{
  "num_attention_heads": 5,
  "init_std_down": 0.00988,
  "beta1": 0.9,
  "decay_shape": "linear"
}
MLP neurons of a small language model. Each row is named by its layer, matrix (up: input weights) and neuron, and shows model dimensions 32-159. Each number is 500 + 25 x the weight over its row's rms, rounded and kept within 0 to 999. Numbers have three digits each.
A block is one neuron, or neurons of one layer that tend to fire together. Before each block is what it responds to, as a language model described it from the Wikipedia text at the highest values.

Responds to: Early word-piece continuations. Second piece of a word split right after its first letters, often t after con, in or par (con-t-act, in-t-ensive), or No. and n-ame in table headers.
L4.up9:482487508486504513492500544510467499494481520480545533534505491498480451475496496475480490487465510535498528506469519518448530480497483508533534507528494486507502465499529458491537499527578451512496504489540544525503500489526496439505472479466521513489458534543521481458481449477460485518541469502479477507491512513526503518494465489498541488490466545479504466499479516535485530496492
L4.up61:506499532527497492516502543495500523480543510509522484498472510526493519483462513487487489516532504484501478459497505511485462466491500493547515493567527503527509525497489540503519499514541475496523457485493451499480487482479501522523503506484544486535510505519469494470488468489465489481515507521497543500433433451536507512500501482508539496512513505505469536545479492474495500488483
L4.up78:530482513523559517547498511467478460528535510547506491478493447447483501438478505527499478520483499465504539470535500491508511511492549515471499488518478500529470507506517499522532502535512456536510492514501500481454483549520471501508507473474509472491480498538439474508483500515485489496505505561483503523507454502460521530499480447502494484493513510446446511539457513512523501501483
L4.up212:501487524504465520523484507499496490479529491515497497539545452497475518477521509488508486494480517484506493478522506484456448479471507510537487527522463478509493467532523453512505514527526486492483430513492510486478497489499534492519484528476530478501500518473470477474438508472481427477541538526478546485493434502530511540497463471522527461478504514507504539470484478511528512530479
L4.up455:539501468483513460531533486558502493548476511499478497514537539491490474458487519497484501469504495529489486474491514503444491493470522539540514523499497491515510501501531524516461497552552438473484478543497534490527529528534529464465491503507516521519446524475487488494513522453477467518516510513489516476477502491527486513512491475518470506487495497461498528511492487477500484499495
L4.up494:507471515481527502546469544476505480497545496517535491512518426486480455478481515492456499494499503494492500437546516495446498500453499504526492532497505516489485510461531492540483523520516441515520454501523498505500457495526495499492538503446528493517466502528534511500474487506469500503536530525468543473481497520501478497508471465559487499470498537495470491469461514525493512555525
L4.up590:490459525534528532540491453479461502537487514516471477526531501504497494501475500463474521499508521484535516482535497499518454540500529515509488528513447479485509485492546516510538485527534509475512478499503513510501486512470553505527551506488553479547503502514451506497468456498471486500487501525501502478467496461493448485496474463520478499481512525469491479510485506528527493506508
L4.up620:488487483492500484486439524490511467475533491495518470509512446493467491518475506489454496473531499501475515519503508507504467511515463538524463529541484540472456525494517488520523515509550520482494471526488518516496492541527494507524537463477516497519451476511490515497511468530511492520512494490479498500490486500507532540462461489521531496533530520511429531510504521519472462500566

Responds to: Final digit of numbers. Last digit of a multi-digit number, mostly the year after "in" or a date (201-3, 196-9), also counts and table values.
L2.up36:485468495561491435483519547506495470503444534496523514525514498464471483506464511491505455487471533502500517491490503508488518458499509512485451519514498476487554482494498475505498515498499484497507512526508507485461467542490538486514523465477521499481489474526511490476525488533464502491497472509483497569496513507531502483503532473491518483489491546488464468483528544468484477514506
L2.up307:487497473519529437492520540489496528490480562492500535482524488506443513476506511481493498464496482501485546484497455529466528520490507482498492495542507501488528501506523487481507558497482501500480489562519519497488495528538507453475555513494458524529532486475476505496521445518474502523465439477521519497512443501523505498541476515481503512517494515507446457499497469539503499539512
L2.up341:482472512538547445536521488513475513472491563496539501488515494461435454467440521468508494431474496505512526513508464499451536481495502495492526515483494525512529508530538498500504523498543541502497517511491562482505499516499523511467482537460452497528507487510484470493494521549485509475517491507511474510497493488510506489531522520486518516471527505513452460471502517514513504515502
L2.up362:495553521483566480481486505473513505483512531450497457497546502463500452507482511482484494479520534494506482468505491480467525532505520550541512528507477518489481481501564490511533538495537490494502505475452547490459512518462512508512456537479483468511483475499460499513498510531476460489474500498492452529520495511507477476512491512527492554472534498491485498476496499505519443544501
L2.up458:457513555513504450489498513531499526517509525431552458497508501470505499500491506531489489484506518471482468497472529489528477514467518538522516515516511469482549497480521542539564487501476538460501499481489511486504519490455517535494504529486490502472499503549502516474510521551456468488499486504492466530490500468525503474471481523501499512448517513504515542475507488532505448540494
L2.up522:508473522478487467471536560537527535474475518479545524516524470488522450543493505472502516468489493536513475481454491497503505508496512515504492495512498469488485495487492502496541496477512456496513465481500544496498509530446494455477473523457478497496512494488483486492524538526447490539513486476511457493515531522509514529512473509526487513506535529499485510435481522475514482548505
L2.up614:477470509496497483500525523539487546486458523463529548489470470472499489496515512491487504476499527503513451514487473544472520497481480504467493536519479491500520476527503476459545481484551481522525502451522500520503503489511523536458447504471448461495473501535491492441497549559466492480510498479490484510501506470503497509466518492501486514501524516507486549494487542506513445495491
L2.up617:500504489478553479497499503470492529424487534514457498497544511454476466519501513504469494474502505515522491475484490543477540521502516542496517531474475524505490470472565495517499509508532508513492503503446515505491518499500501462492479552497475463516522472489481505497512474519497467475502505489514445468506534504519487474475504527515512533512516511468440481446460489534540479533484

Responds to: Comma or colon separators. Commas and colons after a name or noun phrase that start a further item, such as a place after a city (Cooperstown, New York), a list continuation, or a subtitle after Screenplay:.
L3.up160:499475478536499501485517487489506494543513529554499490545548468500466497493479504478495498517485481493520549472460424503481479483487515477488514536552508465456504520540498469513479543519486516499506436511502530467529497521532522448470496502490512489505504474477504504497522480504444461548478468498522515509502511525517513506506485492478469420505515520492484486514498480516503496538495

Responds to: Mid-word "t" piece. A lone "t" (rarely "th") token split from inside a word or name, as in Lieutenan-t, San-ta, Sep-tember, Glot-tal.
L3.up326:551499494494464531534486486489530476533510494528501496520535494503496482475444515491514493472523551474510501500509485481524488527455499525510493512544494557475491514516529496513481502494477485487510438593482524508457516517534452487496479498476545499488485508512506486506518501515499471507502517487490470479489445453500523479486465502510539511451498515461452539516518492494518498524531

Responds to: Structural boundary markers. Closing == of section headings, blank lines ending infobox lists, and mid-word pieces of infobox field labels, e.g. Coord|inates, Produc|ed by, C|areer.
L3.up213:475471487516451519535479484507529476541497520503500498521569510483510488500470506535475464503477526522543498480506502475512475554485468524541516527507463487503478493455539488518506530546479484493508500494476475530493494518465517539469483529498506433494442487473504515498507462493467473509437514558487485522501486480513491508472519482490533493545509504512524505536526505496510519517522

Responds to: Paragraph-final periods. Sentence-ending periods (occasionally ? or ==) that close the last sentence of a paragraph, before a blank line or heading, as in "reclusive." and "Nigeria."; decimal points like "12.9" fire weakly.
L2.up15:497448519550537500521507458536486510467504514536497469504494443507479492467425511496497481431516523486518520475506471474503494496515512514453513499488504481496464491549445475470482549498521502514529503532518473495512447505533525520447489496506492505512514487501473519482509542455495480518501508521499480496499449544504540532500496518527539470489499513488519458504543473506485493509518
L2.up42:501536505494492494489524511485484498566517506470514465497527430517495527522477515509509527444470543512484513495440484497497499544490500481558455478510523514478522507516511479468493498502507494512491451533510495481502467495493493505466548478480497552484519476498499488444509504546473485496456502499501537497506464514506538486517492512489485438511488512511496544530486460486489498529504
L2.up63:508495483533469446466529501520483541489448518459509524553484502493512481538449515497490503498495543477525500472442489520486523517505514504480468510485503493466524532563484530529494487470464505498521492523481539490482473535489518451464482494495491533484487509538503531512503507526493432558486515491480445491470502492506541494492493487487516492475471508496525492509492518545489500542517
L2.up147:476462483515490475506505476505517507487460509547518483495531446498470494499452520509508517439512515478484476506455484485484485510501494489536485471550515483440500541522507486468481532509524504523504473569517513507479478542506490456465546529469459520522517493455507514510511480486446490523425514498487505506490475497512494458562517479521491479498474499506474496497512505509487504506512
L2.up225:493515482491483452500514534516504546524481526468485496553534479516471462545528520487470491477530526505480487471442501482512537510455500483498495517487501499453516515532461503499497516513487518485515473531494526521487450548466501507470497477482516541486512462484530523466530454523492473529456485494495461487516492492510531507507531524501522452467482512522498466516511448492482502526513
L2.up501:486499534496513478540544506533475555493500484469485471506511467490479470518479503498498489442508531492464510448460477497469519500479473494491498519496521480449474534506475447472481566517496469514517523474508517515533477534479507460459470502511512529529519483514503523519499509533513498535469482496499446515524496542501532482505533482487561498472504527489495480490525514514489504534484
L2.up556:501508454501485480466505522470492542507498521493471487527533470527466513497473514508481521453512516488513491482489488511450467522471535488493504490538529530487566527477524481497476482531523480505481504521519552509511491478495513469503520510499508479547501496516525527458537441478478491541422519497512471503494513535511478439522506499517504482456467520505500491479479525511532502567509
L2.up579:487499485512502480509481544530485541502534502488503447520495471501518419482509522449491481453490521503523474457477485499476538521494522489509501504495503466497502486475488476484490525472507507511565507498461497472471514525513496510505500491494539528448486492504476506529485517516480502493484500477512459469520513537528550517466505480499506548441500513482519468519455506501516505508521

Responds to: Word-completing final pieces. Final piece of a split word ending in a space, strongest on the n of born in biographies, also before, when, 1991, and commas after dates or years.
L4.up112:488499540498569487485496517516493493470495526501482508521501511484461500513506523539486462449504522497494567451497493550494508529443500519523509493516480485536537534504485460464466516480505529468502448485475530495526493517523510494504506481480471521513481436481481472489505519541501533482552499541482479513488476468506494516544493470501506482482557519485523524494471537525528482514498
L4.up185:468504460573534463502504492479452489497488496475521506492537470507417504510516509456508472459490531509518531511486484524517514475518498504467490494505503505479495504515510485482515467499502509532550505546481493482431505543507494493505485495461474490547511491498500537473511497501494505499495481479529518555514490483523505491498498525487543497473556512485465481495485533523496449531504
L4.up297:499521501513540509491495512535537463500510562478503472486495529520499461513489509538447507509490513543527478521513461509506486500460508508542492490461503513488469459478517474500516457458521499498486462472500550511481506513482539513501539485471491485527464475471484486493489470468443472497515496524501484470514496492496505495500477459476523519485594512509476481567502528547509473483518
L4.up392:495479495538541517502508508487480528513460498506513432524507469518489508464467503524492513495491510494489510522468433524493530552482512482518505525513516488482484512528528493483511511512461542446489477519518531496517518521488474469518489501402500534533481505490481530454518535515450498538503509509491469506495510493517504495545493480484489450480529506501471479515500499510506507575483
L4.up398:510533467538493471487517466512507524467532515481496512497539505491481487547509508497473468463454518485530505475513505491467482514500529567540480489535502517491543465477509495500502484468553515491564433472477503510473505514452538490487502469497494513514493467507502532523479496504475487516497456514493522478431543512500512488457447507510478492536516517509503499506458505513474492521549
L4.up479:481519498528531486499485512520539515502478483524528499486508474492484522490519499468458459476482484506490508503501489496479498499472476487497548528501515482514523489515505482493520488502463518448487454508479514505493512522542523473511532470461544523484437471502505471470530514493453516467517497509499518549511488452499490468483473461508525458491524563508470486521490498556479514551538
L4.up628:472503505507542472501511462462485536529502508472535526489500479506466534513465501540505504458483488503501503441472496555491530511446504477504525508552542507479495480525516481505508492470518519432535470531480506509499515524520479426537496507491495510550520458517490461512504516509491495516478534503503496533504497456546497496500473478462509502515584560512477484462486504541495474504484
L4.up629:486490510526546482493533511473498454517502485473490487522502482444457499513467506524480474455484491526585542528477521499501520496493550518514495492489476507491482516547503493511514475482523532513521467517512536492488521536494515517451451498473497468522510488551505491500496514482476472482564536505513480526541484494537533465493488497513470549466494500488472533492493493576500459527503

Responds to: Period after abbreviations. Punctuation-plus-space tokens, mostly a period ending an initial or abbreviation, as in K. J. Yesudas, Dr., No. 16, c. 1914; also semicolons, commas and table pipes.
L2.up105:507472554506496501485523482500536471462499489509521497514511520476498477481478500489485513508528520458495480479506497463482510519427551500485465523562470475502503513542477528516505504519500515497498477501500515480512523546495525467468473510474490473481537508522499479501488543476484478494508512499494492485497505415507550483515465479512501557441493514494472520500457535558479456555498
L2.up199:526463493525532525560462521470488488464532495525525472535519478477478492463470519495501482493492532504489511533534499484496480495455493514525481566511497504510477480504553517512513514530540529464505500512507522504499480497509501490489464508461508437504501505554516509462476517477507485457522512529491520481504488477522497461471487437520503489479494514495525510503412512517493505497507
L2.up285:498463510538525535529441520472460508481516471565518503523514503512455489467514501500493490523490558479507553524551539498519470450484482503534477501534478483515516488488542519500530502509539509466517456520504511487493460507514491492514579487479512466516476471500488494462507491480470461483492470510476519497483450501501492475472479462508492489520500506492530526494470466513469517511503
L2.up293:465441536541490514551482525516499479497525517556479475511478493471475476449492507527509491493486497477523539491528451496495477453489547491467529489516487468504502502506487458486477530500532501515496507535509456495496519502559491493504523507524494467505513476510503514483490523474484477505532457516511499493515430485520500517525489458530515530518461507487501501481483453560489511514497
L2.up347:460479550536465533519491521489534477512537536536522490516495490533443484505506505509519506512495527498485536503508454505516450489474526493457512503540479469503527463516526481494499509467530525486487512562484480466494496516526479456480523512509505441508494479523498485534449518468468443496512481499482519523466475508543464478496489430521493518503485515488517527504470507510490510503478
L2.up358:514459477503482546479493503535544525459536516513512495549536524485474512501529497468478497519519505452544502473503505511493472514435527509491488496528483483525488526535524483552490532514500505466512481500485519479519508464530502509517497533492491472485469494504472482512427515502468437477507462524505509496487444467516488491534484486524478519509498518491496541504488501552487498554519
L2.up557:506478490503501517554461498490468499473524484510526503561533481486508510464443509516493493509472552482508526521504487510499483500481505511538477568516483502486472492541525523528536468516522520461559509492510501498515495499498498498456471509478500450480461503553510491475489510491503481440526531508482505487504455435513501484458484448525504501521494508484542553482449489489512507521522
L2.up608:489448533517494512552482463528519481471517494545513501550507476478497509454466509528487483479530535458550499496506474534502464470476519514481487532518455478477489479512492496511496475500520518503561470517506504469502498525544513515474481511500499467502494508510472525493486531481486486479551523506504479489501421480515508512502478501562551534457478507485480501459472497540520504526576

Responds to: Clause-ending punctuation. Commas, periods and semicolons that close a complete clause or sentence in prose, e.g. "was divided," "undergo morphogenesis;" "sources of food."
L4.up132:463456496534511472560494512524514512535475551531470527505525520482451477496501506468460483461524492530520485454489507538488522509509514500504508552543532499495468515505510490504503533527511476517494476504465516512518491545541527492475521508483426516513474524487481494485470475534477516500495492504498514484480504456497462499544479501532507501488502537512472516477540505525492483549520
L4.up138:533512486525531460495479543489463518464502483475553502543506440494470462480518508493517481473473508504515517491521487488519491530513530494516508512462466463478475515522482531476527511486519523513506499505519534483498471514458532500525520509477488533477517497502522529508441533503501521473507505500480537475503507506505507497529451496565499497524486529490484475477510534507482493551482
L4.up188:476476506522541483507476470505517490521497536512506488513507516474470465555503498502499511482554544480527543474497483541447533538473499507485519514522463504444515545516510475492441505532503452493503484554479534453515503551486535467512513521495485499494495485502447484546513513502469436495515476513482468474476484520494503508542500506502505471494488505474484475501528513518530464528495
L4.up406:476490513526538484513495473504491475517539524521552523509513466473433480517484505479504498486508498517519531469491511504525476471506569507498485470531511531484519511483441474530491517479556483493522422496515495471506496499472521490501526521494474506491514464489478512498480500523472463504490496544495518472509489511518532537530452501521501413506497517515492474515500492531486503531503
L4.up412:474480493502490468489508509508521457526501536504493515527531524507503474555468507491456457500508482505540477443471474499472478472463494496537512483502488491483495510535503498513476542561492525464509503502525541470503511544491546465460458515484477472513506521501503477523520469497422489524507493525501520484506511506480486500515471509502491517480552532496458486553493531545539480540512
L4.up414:489470521475538489474503521498485502539509490499512476483499499504492487519495507461502479474528461505517528438517514531484482473485478505500521534566467474509504545505495476492477518521558469488510445532504517485519514564499507513455540485508518484535487478474467495479548527519458479522559487497510459498524491468547520501523518462503520500472502502508466492476485526509504467564533
L4.up511:530488510502498485478502463533484516502492528502519481551586479534480460461458512481499497485510512504482501503497453520498500506471505516484514524478512502502518490546502521441493499509492491495505511505501538491473513525507565455463488497480478528484525530554490520523543529522473507542502482495501475488457525495484508479489469486522494498454512527435494453515494529513499485526463
L4.up581:471470503523490462524527543527520511510495511513534511476516533484491453513514493503500482491554482507451519487470439500514535536476484490514507506519475505459495499503531506504532500542499460499533494546454461482494536525488509524479498495489498511513500477527444509491533516522473491509468486507517490465527493475542487546525504480514501458545513488431469509527470538497501464498497

Responds to: Biography lead copula. Mostly "is"/"was" right after a person's name and birth/death-date parenthetical in article openings ("(born 1995) is an"); also heading "=" marks, "also", and job-noun endings like -ist.
L3.up480:494501483458454481493537542543510539494486498508517471522532446522515525519454511476488514515495498479502490462429499502479508465449502542515466511483502465503519465463512494479549485516499504488534520508530454520483519440493477478476496468507490474441520520560514496468458513513461495509511498466504499513477518494480501525473480491531477526509515524490485542510481498540539515552510

Responds to: Comma after introductory phrases. Commas ending a sentence-opening date or adverbial phrase, mostly after a day number, as in On March 15, / In October 2017, / In addition,.
L3.up382:482508516497513514470493529520548500487542510453523477470522478484471469500528506458460498489529478514511487467492484543464526499462502532497508501553487507511540545496522474497493542542531467472511477492478536499448500540499505507492528487482493509507498450498460486458510530516461476472500475533503481508503472470526516516528477503547522522486544534510486556510484505546473480522514

Responds to: Article-start description slot. Blank line after a "= Title =" article heading, just before the short description (Thai footballer, American author), plus "a" after "is/was" in first sentences.
L4.up27:538471492504525511493457521519545450495533536461523521487523507530491531470477518494497491484464516506489500529510474499496472516479506511510469515470453527479507490518463492495504459559463488456502499537520485460528506453481500505511504477483502532456502522536514496483489525546462479482545545459493561505504501506484496503507433478513523511535511520495495537508520503487525423535523
L4.up177:508483463473487503487520493508487510548520507517503543520502480497492529493460498499492539517489484490521457489523502565506508497432486513518522522526474496483502522503553507464521503544521503512528474508517469505518497494525498501506496504491486472486501495499503551482471538486493492553522492477459505512450482476493461502494489485533492559539497546435483547520451504554491510508508
L4.up200:520527510471495488539491511502505491537531482516545471493503469489504549487523514520478488480464539476495490468484462494454540473456463513506470492524467475520494529537515537503520496511515453531479515540478497511490533516513479466510507456461495477444496518496484507502510466484493480534485501470477499494521527482533524504493486501495503551497472540457475520533492513498515474525506
L4.up235:480511488494510507518486492512524482540526462491505489496517521515497529488507525471494512510486498485540491496487474500502520499494483519488490488492466534472488475508519469475501474509468481505524543486480463468481450489497533518486503482496495504466450470511515517473509539517530439498511515522468501538508505518484491521478451467543535513458551521436532543467464461516570494521465
L4.up299:493495487468508466488483476521530488494498510523511501523534453503481523522505505504476548481492543521508523505501477495487483534506493487476533470516441490490515476511542507461499457514503510500511503495510503456511499543492502504450519500509441483496460501569495504447520539543506474506513472497481478528561488532495473517502504495544497513466539553488481494471486492531522451573487
L4.up395:474491502508555488489504466514496493515551475507503486500541447495514523502449509498491501510504486519536498485467453500497498496488527531539479494516457503461497472520545540517512463550522542479543497517514503507489517480559516528479502554452503506524498484473518488435499463509506475456488508493521498471519486472501513544485492506528515499506503525484497532511480516482515494548508
L4.up460:469485502507507494487501501499491516517471511476549488487501484508491513475501505490505509503476525474544507516412460537476550504500488538530465527494481513461536454509540527509575491532495504469514496503528481473500500480515485495568483471491479496502522485505505539471484480535475482495494510475496516519470508518505464518480493510527499486517505538485517528477514493493522480568494
L4.up488:486480501521466522488458504528488464495529513509534494507546535482482511529500495490500510514499495547505542533511483459464487488456526561511499457502486502500521472521496507491495495516473500496487544499513473508505521469498516511537533499476529482488471463556488543485432521507486507495532476530499553515485476493474516523497516478520510481486518520492519538476478512490482488490528

Responds to: Wiki structure boundaries. Structural breaks in Wikipedia markup, such as blank lines after infobox lists, table header pipes, and closing == of headings; also mid-word pieces like nation, Geography, Province, W in coordinates.
L4.up352:461509521478518494534464497518522492509522499484479437502539523529490497494511518508473461488516450497520573489518516488482475511457500541496518490496492532484504491484535499539492512529481515466558502482539468520522499466494525520493460504507476485517476488514511501458483522481479462489475463549469472500466465442480485491482494518517552471495515512450482518507474500516509487515510
L4.up405:492518465466475511477474482475449525530497530497481495546521523526508478477495532526467481510477492520502500460542522525495493523472507502565476525493460477496511496467501519500513492487540474525498493499485527541506498502502531468515526450483502492505452498519542513529458494480484493513517467506476432499472527509479509443445457479546544475479505514530485470469514510554523532502564
L4.up452:503481488515494558517498493520488504517497502494458503504516496524498517507517508518479501521551499517486529526470537486500469504501497501512519476492508505452539492477506488514498473540530500502504476517513494493491470501496506534505537432508529464481475450532474497519496486485484482531456453530494461534489454482480547479502465471510513475527503517449480481544549520554515486489522
L4.up467:431522529532497493520492460517509476523481473539483498529487455527456505492493516468516482504459544516532504503469503496461460515507487499511485508521466493451518487513512502552493486567485518526471493531475483470508471519491508493525506476465532480463470479533493514492463458502527482481479486534486525518492470521501543517508496491518509452509482517477500513514501473453496532503485
L4.up501:501471506528489534496481501537527489550449537485478518498495483507485473519488515485484464517525513520505492474531475454448513518455503533466545511483496504517521436493506482448514481558485492505507438504516503507503472489493545523501517453478525503500513487545454526479513498523476499485500437514496470519511488503497518492504476456480534465469480532463481473531525497498541473513520
L4.up509:486483548494540555525492490492494513522535486476526469518520454491503494471472511465485446494497551496511519556490502491526448508493533508545542501500428472462515497512552521532556486519498520480556540518496495509483456481475491546492499479504516466514461500521475504534493519498473471459454515522499512508514502488484526499475518498484511509460467502465521519526525502521503507511517
L4.up584:474509538530515460526480523472490506459502486491472530499506514463484524469492527458476444509481503485513537500503513501522497521512566493461520504476463478516498530493531482537539492564506521477500531477514512532516458518498507471526501476491478488470489505494528507508482506491500494478509499518438512514520501509490498512526537492503531487513484516441504470521462512529500514516525
L4.up597:489458537539515536480478496538526460513502508529493522485515470496474448503522515475502444497504497502498482464503501485499517497513514519508506519506490490500564515495517462517485498548490511511462517511561509488484491505498481532536505499497515473451486471579478482487481489517478503450496445506506535530501470516464524513507463495537517444452508525457495522462500499496509510474470

Responds to: Line-closing markup delimiters. Closing markup at line ends: the final pipe after a table's |---| separator or header row, and the closing == of section headings.
L2.up90:504510503546547497501489489499481536467541514491468480524521547485449467504468506464491476519526521492490486480490496498503541510491522542529489499466504491507490456521499499504521519528493498510511456485436512509473448530486507517455508479475533487494444454538491514459514500540451456483511462502501484494533476518480498500512539508508500517491498509502527513536508530498474507523518
L2.up145:479449482514545533523535475520524545444477490511487492485528516493482525492530509471478479509518500461516483461475488532496520508459546506494543545532502495500476524546512477500500511568486492490505503509469516544486442528512544498494488472492495514514484461520454499504501490495519508549507485516489504492500480456500502499470525499514492506499496516469476497514464493488491488536554
L2.up207:511469498540549524514485477481545471458472536512489493514520493530464418469503502450494497516539543510510481520529501523464542503436515493519510565508499498517517459534489486523499520547492510493500485504484532513512470516502520511473494484489493487510505471510443506481492494472514512512520461521497477514504473497496544483516535503498475505518523514500491449551509486526491486521546
L2.up306:465443529521504509525519508481510530483522481540501464530495513508439470467500510451492501512533497464506496448510506535494541468446550514507502525503491499517512509491486486528482506519509513509511494511463545487514442497515501503469541493480455507512449484480480468498486490519501503514513456518499460527488443516492487476505542481504496491529506503472499465494476541524521488526538
L2.up333:465448540516467496498458519501514520468517486518510478520449543489448461487517506468499490504522507465499504475526534511503522451484516523452503464499489489543487525495482471523513527511456536489510529458511510506525461497495511532501537492510475520482487508535486470508485497518497492493482455525487463514489464495493487487489539467495525502515519528477486480467493548524507475522540
L2.up576:476482481511536528500520498461549468478463586524502480517508468501470507539508510474489515469551519524538541488503462487468533516487505552509527553476511487487519461507487486499480511508473468499492472531493537541466468508519524507504536523481557527533510504522477496494475487525462482510476472517486491512482458497521527493491488470539491450520545494458483497543499526506504480488543
L2.up610:474459515525512547505497492488500450507496542516469482526486502498451486502494501489484479531520535526504505498518486520505511506458527488525513558497498505517553465541497500477505519512491519529519495518496515558492413504510558520518490493478528460519482464507483491481478471489487460484472461559483474514514447493512502489465530479479495518538517512482490479510522518531466469513544
L2.up635:514479503541509497473507485509514473499468550528491525493499455517482477498520523456490492447531459521480482511483519511496516517488491489498514558507500470490492504457531461536519515553485496462465499496504536500500518546489500498491485440495527532514513512511468508513509521475493505543477520496478475536493494450500563483535488482494500488515494508463531422528479463515519512500527